Part of a small language model's weights.
Training: a variant of Muon for these matrices, 774M tokens, 5907 steps.
MLP neurons of a small language model. Each row is named by its layer, matrix (up: input weights; down: output weights) and neuron, and shows model dimensions 384-511. Each number is 500 + 50 x the weight over its row's rms, rounded and kept within 0 to 999. Numbers have three digits each.
After each neuron's rows, "fires on" lists the tokens most often at its 100 highest values on Wikipedia text that the model never trained on; "fires before" lists the tokens most often just after its 100 highest values on Wikipedia text that the model never trained on. A number after a token or word is its count.

L3.up1678:434554552554563617534428453526516505581525563467507629588617506444503544449546566515545516378534568497459498454562578527541458476442509414508563471522489555498453469480521535446558433483506402540573504611446416509511551518506412545492469428534574590624501475453418625521477533490528581509480438462520517471483555525531510537485445483573510629500572483497536440479431454597369395500543
L3.down1678:442593500556515493455506586526393487430542438574565472519607484554507517454510499466592415520527503562549523425480545540451514522479491540544524441475498409522479535560495450440437525545486507413509434479377597507643514433537491542441554481512459512576561520467564505465510535457480497417494488444537549540551482446559542479503564477552407445555429470419527540526488536628468564542606
fires on: "–" 42, " |" 25, " " 14, ";" 7
fires before: " " 28, "1" 15, "0" 15, " |" 14, "–" 6

L3.up1107:509498472531551483580487495545522492504481559475507543456519515456493560603485501496446446483534498481517453532564523512456560502516616512440526599498538494443481400472584479513539364522567521479469522471595482507477467499565515525481490486588519544378478543554604445576461523480496565507474504493428478556397549555517490500509529400505526421413566540531534542459452527463452458438452
L3.down1107:497501557509503444471506460513554420549517475449538416520542441452528429538531472490446482547549541469423496563554540460474464562530590444557474473499434435433460504502443551506509450541489449437552497560500464509480468496434491437518481501450457507435500484505475495568525553524505458452471499484504489536554555548438502442546450550495538519473495516522561459487565487463504474588469
fires on: "\n" 53, "^" 9, ")\n" 6, ";\n" 4, "ree" 4
fires before: "-" 61, "\\" 5, "2" 5, "|" 5

L3.up1285:484464556553483556418573501513454555445509443483558467536453449505516555550486509508525529430459482494550428549424590430522506480509530496422471450515556547481459598470547578575383576523451583567569472570507473479463531544512463498447475449534456524530514439444512489450475632535513487579605518526528409497535507489480547592472397476464477500435487545484567577476445494575501538465515
L3.down1285:567509494453520458482495435468486499539529429542515551478521458583552428446574532500417514433512448541442541477652440572425566539540478608510542504510471509429492515517451525529475563521472458444566389452479464511512529558585479414523520506559428500458509409489503464526471530497502452448403407669626504620527557454403464541580492443540537513482523476485511464484497524440434553490488
fires on: " |" 64
fires before: " " 38, " |\n" 13, " |" 7, " –" 4

L3.up684:550470579468526483518467520567468479519462548474482538378551455481450469435438530545555427491489453415434443530521502422478598557492464474523533460531530534560495546461539620505416474508454423474458466419547467484509395402514521568523480539480554465460526510443581395544490513533433509402506407432543576414560538509517659390529465512454410445420561553507482535476490435468474502456477
L3.down684:452563567507545579454514484575579537503437539429469484570472519504426519402466556457496569536505525458551449441545456439554494526598445474611506472536508533541422502492521471466446483535553555436518524512575481527455534502409511567502627510574608532402549578502615535589490529539533539513469509513581522516553645508457540518474455569455423568513489542496526492500513533490554494511493
fires on: "\n" 23, ")\n" 22, " =\n\n" 13, ".," 9, " |" 7, ";\n" 6
fires before: "-" 54, "American" 5

L3.up2410:578504491488631455511450548531553555522654513524570489428486581517580569454448461470490524490509512513467505508543568485617511453452434443394516490482413502493511529455539470420540445460509482494542606446447505498520486531519537522568480451604395562485631438527498466445467477464506479471475517517481521447385488590582533406464451481470510482529423464507492511472477430551543501547469
L3.down2410:512532526482527451588510563560474479469521477490478494476604459452508521555434505519391522516528546441475573480553465479520499465471450497518496512459450471520452435516513494560446585577443486512519534493477506507479543543449441483567436530457532475476512494448515614432644462509599469501502441608479481329468490562517459435508535536446434555505504422521529487411426473502590572467608
fires on: " –" 29, " " 20, " |" 15, "-" 11, "," 5, ":" 4
fires before: " " 28, "1" 18, "2" 9, " October" 4

L3.up1241:448590551486517541440405494487571534503475415546533424512572528494518531471475482526516504534595475455535428497529460488517481494496549442577474476471466411401539450431555475480460422458514571539400501530543552548571413600477466520474526475524600449519429516447472432501462408454484483469473527513474437474480468488496526469482447491475525461401486514510490502480520522493511489506437
L3.down1241:546498506493509471474546512426531509555423457515560502491584388483488520505536531473472420558509538467504520501541496474494482554557487441486543484521548516570505536611471518510508533547527527557563512541546546523570442551462485464571541438482596530488506478490523440486518524569557660522505530500548506474472561528451507579457439483493511466485491525461510535489498462609443422529569
fires on: "\n" 42, " rev" 14, ")\n" 13, " |\n" 5, " pro" 4
fires before: "-" 55, "olution" 8, "|" 7

L3.up2649:445494485489480531490468510535423505517481533525545584524530587455503473601567495461452436442521524460488561494564493490401507382479490513432437458488520539582479514450493542505542466551464525541542447466516536460525601433523479485514379507505500494521499565409410416430570484509532502504560481539534419465426541598533439560560426519536470502492491478451561542512575468563515503539522
L3.down2649:481466530444592457526466484454503477430425485547468573548458631602569485488493478491440534512485400489488495463547476540511513366567519508420558524527488570438504520529423562460453561501447507510562513468534544523461480494568560490472601519557474490452496429538482480391472462561556513474485536496535464434520574424418457541486411474538534486519554631506549536526508445530536484523522
fires on: " |\n" 35, " |" 21, " " 14, "|" 7, " ?" 5
fires before: "|" 34, " " 29, "1" 7, "0" 5, " |" 4

L3.up36:416545433528502502504579548485530497478438563469488462433481497507584553457450527478505616571541506543527458569506529510454503408537432541545527551494492577452531552518528426525575468585600447498512404603510469551517450526441642476446542411532566526489432534440523593536453581491433515515463531486513496492448463484571535482494543506471495474491417433476529508487443601510493422573516
L3.down36:454466499454510537499608523529587523457435578522540518486556485519578487434487415530444509494557548506523434497464542520422467337477479512507592563500506550456518512509454402575504572533575476526451370572555531504520361578506609477452494383543581519468528534369570470639537467522440486459562500461514498425502521460543540450546600514485421577469430487519512477422491550523518421520487
fires on: " on" 64, " On" 18, "On" 16
fires before: " " 29, " the" 18, " June" 5

L3.up2305:450558584474476556515556518592547556533478464450462554472527500509552483530488391603475507458554442573512509371403416496485511525539486406510480564497547538529505421492483602463475529487439514463602450555464505451513547461486489579499519454492538549476522447476495536495537615540446424465540511457549496522497438538481365506421463550553576582502606444563519460430597440532553429551504
L3.down2305:568487546590508505545476360509441494556426514547618550602426515526461459472472482479475522473544469516451539531505492503567445562546517555472542478459553453491515560524405573524488497463473470552454505501512553469563456499544530521450505427546497511484469539426477475544488508482436458491454537590481453550547473521525469545486533543554501506505440491472526479556508513507528531455441
fires on: " |" 65, " —;" 16, ";" 16
fires before: " " 77, " —;" 10

L3.up2762:529480526418533545481537468545521482494557442470554533580487491540498461590528458591417511430464470476552528504544608559538475541469534521478495464550536477519474423386451599542449472455487515519572475520503560527531561551592519613539482474481570539476553419464360530423556475490421453480431419499556482417510489438587546542461473435485586545430507478463539478395477476563493497565533
L3.down2762:576635458562469476453499513465520529558424499483467462528522457558550523442482501421558433475410451505493540379509462413467494552493514558533517528467540493433567572555577496525519506507505430498594521454512511588602492502583594510554488520542376452408453413409369474512505517576450570482586467604453458515477448490471459507398464486524489486489434598509473542519522552528518424419415
fires on: " |" 38, " " 23, " |\n" 5, " were" 5
fires before: " " 33, " |" 15, "|" 5

L3.up3037:488529400510520607473477522513526469426501470507520511394496515533541490486551498491563556486513552579427534449431577473467370511531504483539466423555441582488466375464470501549523545396495410635514540451507466451652517480521471469505544406551484551451498513449511468454472495432558458551533464549400497516445485484520455439559469480532614547560544429538490321537406453469494451538418
L3.down3037:517460531507513548467505513460531624537452490491493523477512513467397599559510560477553491580476498534571533559514432396574500458493521456554468508513431476491548562473490487488527542564495490426410510607525492477426569465494520439443451491488503472490507518512508471454412505492464565512483560422508435437517557583544518484524487560413517497548424535439483539502599498594504555422551
fires on: " of" 21, " |" 20, ";" 11, " in" 10, " for" 6, " the" 6
fires before: " " 33, " the" 15, " —;" 4

L3.up2942:516554460545473524576456469544527456551521531539586529419435622567529538442491450480463521448598398509550524521457524586527477618592444448492498537541449456446544538539485546449574458424447524544439471403477492429486563554549507519518461502473464392462568476422523511430533514489542520476470502530508526646567503524507616533505497533550461484474547509457492431439387510593498463620501
L3.down2942:522507505457444517507504478476490355485477483529506488499456560497521483395573550455471459458485417497516530522492527547471536516610446419495505487507543441495516543533483445459458473487567431577507476529506593562585496547559553392445464490516496404426496505455520440560490545455528487561495522495462457538480580426487469550440582479518406474511445566559412537557620427477595542587521
fires on: ".S" 24, ".C" 16, " Jr" 8, "St" 7, " etc" 6, ".M" 5
fires before: "." 60, ".," 5

L3.up2144:552546555497475515497453463498577485509558476537479525455490501517513399496386478476569376549471496463506506530549510538472533453521527391557491455516495474448463473458424543440559488431565486492528503453560478533557410537506539528406495423519447558419477525481511490477527507418516461454400475531541480424445581409538569503570450415552539445541564559495504525522424455492428473551605
L3.down2144:493526463500409430536515578521476490561477407548548493446520546549570542486465485487542451498542446597552577469392463458478460535551498552479483486522529526533464554561551460451483537512510529509504567545526469530455396517527496522580573594574501456524338474502557519432517557552420515436506553485509480564467512427528508487484400603428515464489499510523510540511420543497401482443473
fires on: "0" 33, "1" 21, "2" 13, " " 8, ")" 7, "3" 4
fires before: ";" 33, "–" 31, "1" 7, " |\n" 5, ")" 4

L3.up2349:530606509505596475530454562509444532518510459424513536491521445540543456516429431538566521514531505566435478495479548530527482564484520464530526494482570503432528463400503606549445321531435581482466508509590458472534442484527501537477486482475459509486469520434464483380491541531516420454469470488487531515494425451545511468516452486462506455510449481561592513477486564406482517521503
L3.down2349:513406564525499535467539487453443470475533597464613535480499424523373562475520458535553475477521447452472547502613449514544555458502514496475482500553501513542442549516446479539453425528500490492509447455491480460475454602517482509417481484499571446440608513428532434458466550568498502489501508484583517523499547625400504509425552482468516517478517506590581546508506516513509517597498
fires on: " |\n" 72, ";\n" 14, "\n" 7, ")\n" 6
fires before: "|" 72, "-" 24

L3.up2774:553637512457422462531531590525558530502517503448513526514505471635390486520452524458435459510426522469458497478552450499454458471470523580466502567452546482531448393504498539522465550432597510495489472437461476560572483456508425491501537475491480517446497594455525493495491515541592403501441466535468518507533341454524519513523409451587622481496408503567495542470523533506542471505556
L3.down2774:537584530588625527557397463597464531429446549526426403469488508517572438505501558523457456440478525502594456435458470400588433414544508431511420520475538453497480596454419495539567552583519472489461451499543532526479401640477542545427507541478500473623560519467461514596503517538428472502522510442487517594508528454384474506493574516490444453486463541449528522494560487480522533425515
fires on: " " 70, "1" 15, "2" 5, "3" 4
fires before: "2" 35, "1" 28, "3" 9, "," 9, "9" 7

L3.up72:492583483526539536447528420471434529476439535471447501433496516494490546479604447517430440469429471499453615505469569531527555480501548603473432497530407521535574548466459484506574485513499469498550531494451583517554557518473437520418435570569587511522520487576461442502381488436430530539449487456538563430472530519484470493497535447475457461525465420527521578525558546480593509444449
L3.down72:488425468451573416508552578513534499441528447447536520477508452518499506478420453499490469469607549418561538503456602539503510565558504411477515443483471577465528442494488531477468522514479527505494493521426512602528492504446523423459461505500471517426508543486495557440511502637485534496498480438401565513588508427613407460478465502573537458629494464499487373482375434522462528518552
fires on: "-" 98
fires before: "1" 34, "2" 16

L3.up554:448481552544553427456511511409548558490404523541488460531509536497441575602406503477503485490474484547592479532410469591555500429399465504439409474487471475507488570413503544572531508507510433439640469584551566575497499496521442560527445459517514552414471343455548459513504609475529405547522551507418430450508530504513401510422477570525498572476547591499467489520551425484476420517605
L3.down554:570589593484552483569482506520549584528558476545526497550480503533508388500589507559499520505522487529478491434551499543464472521548505532499598509461535437399426532534445465552476511543453480509509482431436414543534334427564436456451461494531519492513495498419527547561439486517422460463446486600519570500523455511596482440648515455448442483503430592526595544522424522415496543548559
fires on: " |" 98
fires before: " " 51

L3.up1024:501500560475488464514526519496450535536482500578545473564578470491474519477442498457537574552475520470455389598413444497465548575495487566412536479532514459524522473478603380453552521495543577550491434521534552504467464443473550517500489471500582454526461509592561463483450463469554457472513527530516542496470562452505517666514423452586496480508478453490580572464558488551521574532505
L3.down1024:481587467541516483482539510472463467442480536478512514531476526594581499453471581527487457457477472577508525574490490479516527459497450480484535560515515477468477520575509573567550516502495409495487526527422465379510452501535516532516472530485459501499515504514471534608481562536551472578400511509472498405502458578515547502571485595440480574503549544510390529476703509469539501468475
fires on: "\n" 59, " do" 15, " did" 13
fires before: "-" 35, "|" 17, " not" 14, "Review" 4

L3.up1323:431499531459585574516463417458496416441491407459534551435463451476514487440535555529489537552489580451511502535449557427514436450520498445531468446521513449490483520464517503493409451565466571453583539438581496481503421445540460423439370529492502442413403510547532534446510444559593423373417550531554586430527522523514537546485418520396571563553475569629468528466405437494540495483424
L3.down1323:526462516507484624515556470516523498414477475508511335463508392459482568521551553506616461497469439531500548443518389478523530497514499501492546511567487460468456472460589477465459504485432508545509573508471545507454393537416436523521463482476511425444538491489415495516520443509520465492395575440545381501457575524487545535521514459468383494577452523552566472431555491492533509644587
fires on: "\n" 53, ")\n" 28, " |\n" 4
fires before: "-" 75, " |" 6, "|" 6

L3.up2297:506484473516584509444563505460434492480620542506470535431449506538497555485527403564464494538545447457562488459509524549465476514571464447529446486603440489493467506505511455537451444459558451528403552522434580375467464557507496515461474580533433409474492441452532493538505514610465484435529458501465518552508501548464542478523504536549471508518390463446513518470480495478511520671549
L3.down2297:543477537438462493431608500475439482482494553461506551453497511500532505406534521478415471537545373489534513485432493520539539466625434412418519496541511540422479526527480519533369538436572530543484453541451586446423493585525507467451490523559465433411514471478547562517611484524458440456459492529482463532475541466484503449490648543497432486502475462519511483403488447440503563580457
fires on: ".S" 23, " Inc" 13, ".C" 11, " Ref" 8, " Jr" 8, " etc" 6
fires before: "." 57, ".," 10

L3.up1347:530522478499529591520453463524506470628466542423449507539433486396550542469533478406433533445436532510543528472497568426418452557511411521540531420513528417592535502516467541543452543513487415517496447531454470509442537499496503567427434474520565515528559497466528530384513453570485425407487476598516491480453452518560575474504556500571542507505541427464433350505515461444591503527544
L3.down1347:479547495477477539489452493489502534501487435548479473504523516546459498468383577520493567544455604462432548483520543458614546411487544483504486567527523419562510516532530519464519520511459495503487474514537471542517432425526600467483535475504454470558480500527465529510559537403448468557524561447547505480592460479522499498494522481504519523499388434495463574542463548585447442471500
fires on: "0" 58, "1" 13, " |" 7, ":" 6, "7" 4
fires before: " |" 46, ";" 10, " " 8, "," 7

L3.up461:509469564399490494490526512532509569495428598515535529535555558528443492450511430426473543488538491542498541561433452440519519452461549535611506524487502548533489488473535540541479517519555523497516529557509433454495572511493495516466531446445501452518475510439442488426472470508463440540616392466526496535539479489592461464477386535470527571564575385474488440495491488591532416511492
L3.down461:456512445500486560479499531453541464518416545486499466487547522499507476460509545511448650540450546499535496514470523551477403424453487461504528538465411479445422483487506540572539471487497546431530480527526432574488467464511541529474495517601624402535410461548524515433545445490426563507467430458521458522392437522476495469534524383445530482566542525474525453545584489458563516384497
fires on: " " 28, "," 27, "1" 14, "th" 9, "2" 4
fires before: " " 27, "1" 19, "9" 12, "2" 8, "0" 5

L3.up1317:489567475436474528448456568573445461488478512321464482444440448462488383532514465409485549444495472555596468492515409497470518533487452493453375549453503470473586544534552495447525448455561502443462513500554507504501465553480586482479443557515448557495496568464455457496529490533508467470528503503476554467433574436498441416472433507553533468451523519462547548405527474642522449479521
L3.down1317:536550559484590577499471348577597423577410500491519454440504465491455501480583581502481513439542480508495544620591509422477439530421515520430500598602537444584526479459558562445588523476608471541455539473498459491427525508471428514505646395476649607494511417584508460632516595511436523573510477451600535518528463541411526564412545496487478534498471580458497483506464474457469508530548
fires on: "1" 45, "2" 21, "7" 10, "3" 6, "4" 6, "5" 4
fires before: "0" 15, "8" 15, "9" 13, ")" 8, "2" 7, "6" 6

L3.up2134:617545574470528527549487459467523468566525560420456504481512490479603469436434445415546580510600460529529438502470488588370555553460483481499512472517483453618498553553504559551481478427562475507572531496426419526499441478527459474435559468456489482487463481464554577489512531534590486615523465460520473457478537516439532464418468546448589484552472515462528398571483646512455588427528
L3.down2134:503484499440505366516350612476393466424568399510427432455561424526442504532462520496488571568525505534446498528476405476523495485477561496548525473447396478477500433507492472538412559531521502391468524543452627442492422468430505565556442580467545404510548592539445522445433434567531466556516436485475514529513498411461530494546436445483512524459559485488556458533554501558536571521540
fires on: " " 64, "2" 10, "1" 9, "0" 7, "," 4
fires before: "1" 31, "2" 30, "0" 9, "," 8, "3" 5, " " 4

L3.up1451:453597522465550557569521494534436542475552484511549415511442418484558527474469499483491547576485535498417562459491465453401478537532481445498523532452395547507508511429434482502424461462465482455482428479522489431529479565479382505513500416494405496450505507441485577505432377530453457521559510472509412418526473532413518720517550525460508497447481547522527452456570533517481385540511
L3.down1451:441476497520539566468414430531546483419502557495460461554494613498431544571572480448502403495503475489557542489495494476475438434485462491476455452511424498535456479594493446582438413422518370439490458521568513478459465427464561516457491431474493553490518605512521517499478405474561540604417601555484483542485531446456531443568477479574494480520481506438544510464467540464553521472457
fires on: "1" 24, "8" 19, "9" 14, "2" 9, "0" 9, "," 6
fires before: "," 16, "0" 11, "8" 11, "9" 9, "7" 8, "4" 8

L3.up1590:445492414471556516513580458543535563475541490427502519494525421570544398571485548500548506377474543488526393440413589472534490545567570535432430444450528524581475468493433572475450420469513442511514506494480497471540531514476546526592428513509521541491482468454462446449505596540568537545498479499576544470553517518485438489445438441564532461441573493512466494484442500498463508516485
L3.down1590:533533476511545602487446461534473456569380461490570441524482563576507528570512644465592531471296518605485553480524494460442532488548459508550491520509550541476443487567455537427567517566468429484536528471505474604436529479549540512499531534505525522528518416482506530407510545628493490421421528517537471465517584461514460538522518551529501409496467541500581627479463442562527518509451
fires on: ")" 66, "%" 17, " |" 5, ";" 4
fires before: " |" 56, " |\n" 12, " " 7

L3.up2198:471508429597521530397509478503446561487510477513563546445489432557581487407491462581520490506602500516492539494569542476510548513540433569536551410510538531470421532440476503541499539480550508489553502440429395483539555584546509512474544645525476484525476578465433464583408448490549556612498489587547498549536569473489404428542587530515581542448542533529451453488457505342546516559473
L3.down2198:492533518574480500527436496568400529453388471500597401515487407517453554472419545477532531519456488546427555453501456628522532504500535487446508467464476547577535496453453460520611544512596438512475457451550621432438537465498486509496489410525473475463498568545429528461488508502527549480524457428418452467437461500444571453494546519433424543484515606493530454492461481600581501524424
fires on: " " 33, "–" 32, "-" 8, " Arch" 4, " Grand" 4, " game" 4
fires before: "1" 30, "2" 22

L3.up347:431489472456488574557493472585614483459554578495584543591487469493465490533516563438554508431509510502472601432470525479474453547557468504392481483411524489503600566413454503581504471464425493583508465502546541457501497515479538408425504441522506529543504531454510476444362522561512538523474525580549496382497531372489488459498427550475493443469451490434504487545467428482341354354517
L3.down347:555427479546491463431427529590459440434482571498454495545454523489545529535454482505556494530556531511586553501452577524454490413617419473423480519457495548518567478471459484493520577542537535532475511468487469554536555485483523517559619590478465493457479365505417511471509517479453499447446556482505506477550474607480510495457556504579473442467533446453538480489439470451554643488533
fires on: " |\n" 29, " *" 18, " He" 18, "-" 10, " ;" 7, "–" 7
fires before: "|" 28, "H" 19, " was" 5

L3.up586:531512460604476450403540434524532380442472490480524454421463564509531516574458493546509550442463475601534439493504509533538432412405527560496411475510436502483524554463559456493473507542419491388553489536543507485448579503489446591562466481527529537562556360513469390413483510492490516467544474456426469486598532512486421589500444437583503559519546569485478488472534449475536472532544
L3.down586:491514526493539522569492467482537484540437356519490567553449511630513484511597546525411530485506484445512441436570415442493494467481463566506551527487531426447439551374439513596448555477505529509492520421465454530566418492516519491493427508514530457441449480539368466573498522618434456555520519571550602520515528544538430543586480471482539480472548509514520466477494526366424523544472
fires on: " |" 63, " " 29
fires before: " " 26, "1" 14, " |\n" 5, " −" 4, "5" 4

L3.up653:449429506504518619578647446359453503495470449461625524513534501470523413655556559549535441499548525392479606465470449495535407510584533480499471346473557509522472516468516550519427460518442574501483523497551547490509479460528460528530494562479478485475467620460464540517461498501574483461524589563546465462398501499523469492512521498518567470511569503470544507471480489519577419489575
L3.down653:531491453552499526553448429454424515483444431472520545516440581468397539569464476593501460564457495436458451441502487451462532590437434437515512526529463571529514507541587454484589454524498530524546514404438530577465555531424530583529469510494489428422515392404456466445470397612461502532496553486482461560505571477520554549528469574470477465528496421399566516477539469456549601485483
fires on: "\n" 30, " *" 19, " |\n" 19, "H" 13, "-" 12, " Succeeded" 5
fires before: "-" 24, "H" 19, "|" 19, "a" 13, " by" 5

L3.up1104:569449577546533578404438546419411528579414466486411481514498484464493489544477464534463506451559483477481429503528462463468481484500541514483493491509502469421599530513494437368423470494552512459524442447516529463523509545456437540474534534562527528483451452558479534581523498465565533500403504507490475542409490490447556527490514494551557478487558560557589540485401519479590431508409
L3.down1104:518569542478422565563523479531536513428498561437464487562467472479418421548516638473474521553531435473548536490438490453586513475407590504361523584564552527554506521528498541524553507440523420543529448485535542488428559483552516446417573511489490542430509514591548471542524497490427527540531546556529490607552468487468538523447463434457488389485509573507474558514491522547397503451537
fires on: " " 86, " and" 10, " as" 4
fires before: "1" 34, "2" 32, "3" 7

L3.up2648:564466505474477425440491540510498371478506497592584455506563462464503497601539491463474495427550493571471508483444562420524504461440530494403399541444486523534436570478561521466484503540447544512558454459525400522463493497528478550573464547500557468510551507589475380462449631452527600466539504552508478554584480468544572508500510520496454465419496553438500593490574450520427460444450
L3.down2648:551473504496604480470378485464468554529611480505499527531434523481517524537575522503499493459478521571497483425615355519599431437513543521422423471480487533510482475469478506509510474480546478462503416483444593535485492511469469546556460531544574527464495482485492479573515438551527475480512524498502511502571556524445584483520526577576354578477439441429535435548584336369498544566538
fires on: " |" 19, " continued" 12, ";" 9, " remained" 8, " continue" 7, " remain" 6
fires before: " " 26, " to" 17, " in" 6, " |\n" 4

L3.up2219:502489532444550489490406460527497442591536544472445489564509559420555488489495550492516485505505606537587511524502592523489481385465566417535500429556453498538584463431541502570569444531441497599631503500498496523510554502526565562440569469491396518544495437476395578569436535421479489498525543511544506520476567556523424499584519466570499509446556477468526484454485539533424354552531
L3.down2219:537507386581550547458488512528460482489524469506554480481616538478494557534482522539568387386386500509511426439474479508323494473522464510477497469572526430488425484562477476465382548408468538459530522456390531503541498460537509500503488479528430453575470604480491494453525436432446503456543527415580532539504436449517582453478506418494384543438471485395526481471447484481519529508586
fires on: " |" 69, " —;" 10, ";" 8, "0" 4
fires before: " " 70, " —;" 10, " |" 8

L3.up2636:542486561539481569586450504517509507522499460533553486550451563432500476444472441539505526599526581538511463495451459506514467463528471517503463512459418515562522551526411461506564553482502480495510518534548581422535531451547452550500480544457415471519548545538372555399517510462500476475565442490459467534468510462518513519456604563420504561505586470528501457503585472584449543537449
L3.down2636:481512544516431513515521559558435522435616528478511479380583494440521538520528461512563424463466471561533461510405554518514471407487460445581407584481535412457577531546456478474452550520543530500474565488503481490453521460415447462489535540533578432543444549488457522505529443433494468462554510566457533514483466519493575452545485532526402556556469404503536450484464484474427513398537
fires on: ";" 50, " " 25, "1" 12, "0" 4
fires before: " " 43, "1" 10, " —;" 8, "0" 8, ";" 8, "8" 6

L3.up847:461581588549606471488412472581413526518454546500480559534511555499421485474485479466451512526465562508503517434553545499505555461469490552476627448499403461514513553487572476453481495548475392445459515526514517497560559520524511580427428434511548424585524531447505496435512592429531537469456401558544588546437514471493492493465465530490530494508462562524336489546516501513540490453605
L3.down847:486561509543517534407490494578390580434512426577465415492553500549524461514490525498503556546546486553518465451467385508564489557496553540517474529546470431572524497495564528463502572385532445535474520469468457523467616471462564471418547472520479500557476508366483563440478538678516503487396590470512502513489483485517463383474511595383506530539496393514499465526477466541441561507539
fires on: ":" 72, "-" 16, "." 12
fires before: "0" 21, "2" 13, "5" 13, "4" 10, "3" 7, "1" 6

L3.up255:432536537487561514516522510521478477546460477466547528542529605459442513591514531472385511520498555549491553456460564358522510507413545553410442516519479511421462518461435513527519566549528441483483541563451550458564555506463578513492498465514494503515478366476438557486458459483567522509592491550526486509551479513506566469507425489532430538530588477392515409471526466456569506553513
L3.down255:439656526518523475493523495483338506545575409488473526521480549509573510457522447502538490412531462422553531458497516544547459484436491557640555551390609505532464506498503589545445502523486384481497507487507458446489502436515471427465529576523488454533489561511567584448476404606446419501526495540469514574527537508468497418492568480343468572473452432454492504529480485583453571475483
fires on: " |" 40, " " 23, " —;" 15, ";" 13, "%" 4
fires before: " " 49, " —;" 13, "1" 9, "0" 9, " |\n" 4

L3.up2929:413465560587462563541458523531498513616514538484358456415456522498456535530510546457489514490621494484522512490592558504564571414480397523500417525496528508565549513500470542545495512466552554554545448547493627562570682451579490483569488486507585473492516533423509560508501509491524438546430471420386458473504524467562575594437487526435498466525580489445469372483485481467460440515468
L3.down2929:540468593523476524522571496515414534466480454560472424596466448440529510462568534463483498525516496487539465460484458436464528529536573550561563586464470460496532631562491543543510509518522529517470551402512490524491480442514489567441415572503574447547476509415430431542488471544483476470450621537508466458554480488569536507475435472445507475467475441528499519591523534553473460412579
fires on: " |" 93
fires before: " " 72

L3.up234:495447337603500553389558469392555402499458505522591446527459453435595524449445581449424567538531467528556434499566500500547449380513518548512526452448554482474494440520496399547537493535514521519515512563447443528515350540488513393577452424541468531554501516446464594500471499438456465520523511424480492510429536552540526516572551548495526558436456433528442521466519529412547467517557
L3.down234:537518492430571546481594381542648568516582512462496504454499455519486501490490442549494485463501529510520451430440615519459515522494449571523541525490486467448460555449468480427522554507519414566535399507516499455482451496511528431545549486525527556442540558488566509572566485514479490547558453438584523455524527502617480500542542517461487537528488414462504528511465569540518498436577
fires on: " on" 65, " On" 15, "On" 8, " upon" 6
fires before: " " 27, " the" 21, " June" 4

L3.up604:516468577447437541475566518532573505526524476572435523530490493452506523439522491517538477517456500544490480524542502542551458443447493504509447555517495534547519547486494469489478445491371537456505481403508475487606517537426514520566409498545509473487543516411459489624513515470512537538517437536389518514524532596410483439554506578435579582523484468455545558507517494491500449556561
L3.down604:576509545587526570383481498444551575518559524585389480495498490538600550547478526462441468503457534480468520461519492549542438569433533555484538546490420516478492497484508485451426519543499652456479487518495471497535535442380484436499449454559572535490469589508410498506517473550521524480515465503472506437475520519401502516488611543447519481519508480559465498486462468474522524460416
fires on: "1" 20, "2" 19, "0" 10, "." 10, "3" 8, "6" 7
fires before: "." 19, "0" 12, "8" 10, "5" 9, "%" 8

L3.up910:484523597454558484450533510504629480516550504524510531515458536523584408457521480482467584429493520495506502569573580536487553509417499500481466542501476629474507405496454504456605450472546489539500468469520428502486492603603486511511487454508455497546495560435429549586494516437473556521524457488377490506468457605544479550491568460584444488611586479519477512418512482605529425567555
L3.down910:484505532583495559598469558478509475538404474503451443451520463519515491539524507544519542523502513520478525489412477494455519603431465434442552399495427548523545459468559498508430494505602493389557534529380520479490566516425475471497459534510570688547510495542514498481450534516572514424489462495448373488498543532505479502602474505483557520545529494458477464548503459493452480506548
fires on: " " 48, "1" 10, "9" 8, "2" 6, "4" 5
fires before: "1" 18, "4" 12, "2" 10, "9" 10, "8" 8, "0" 6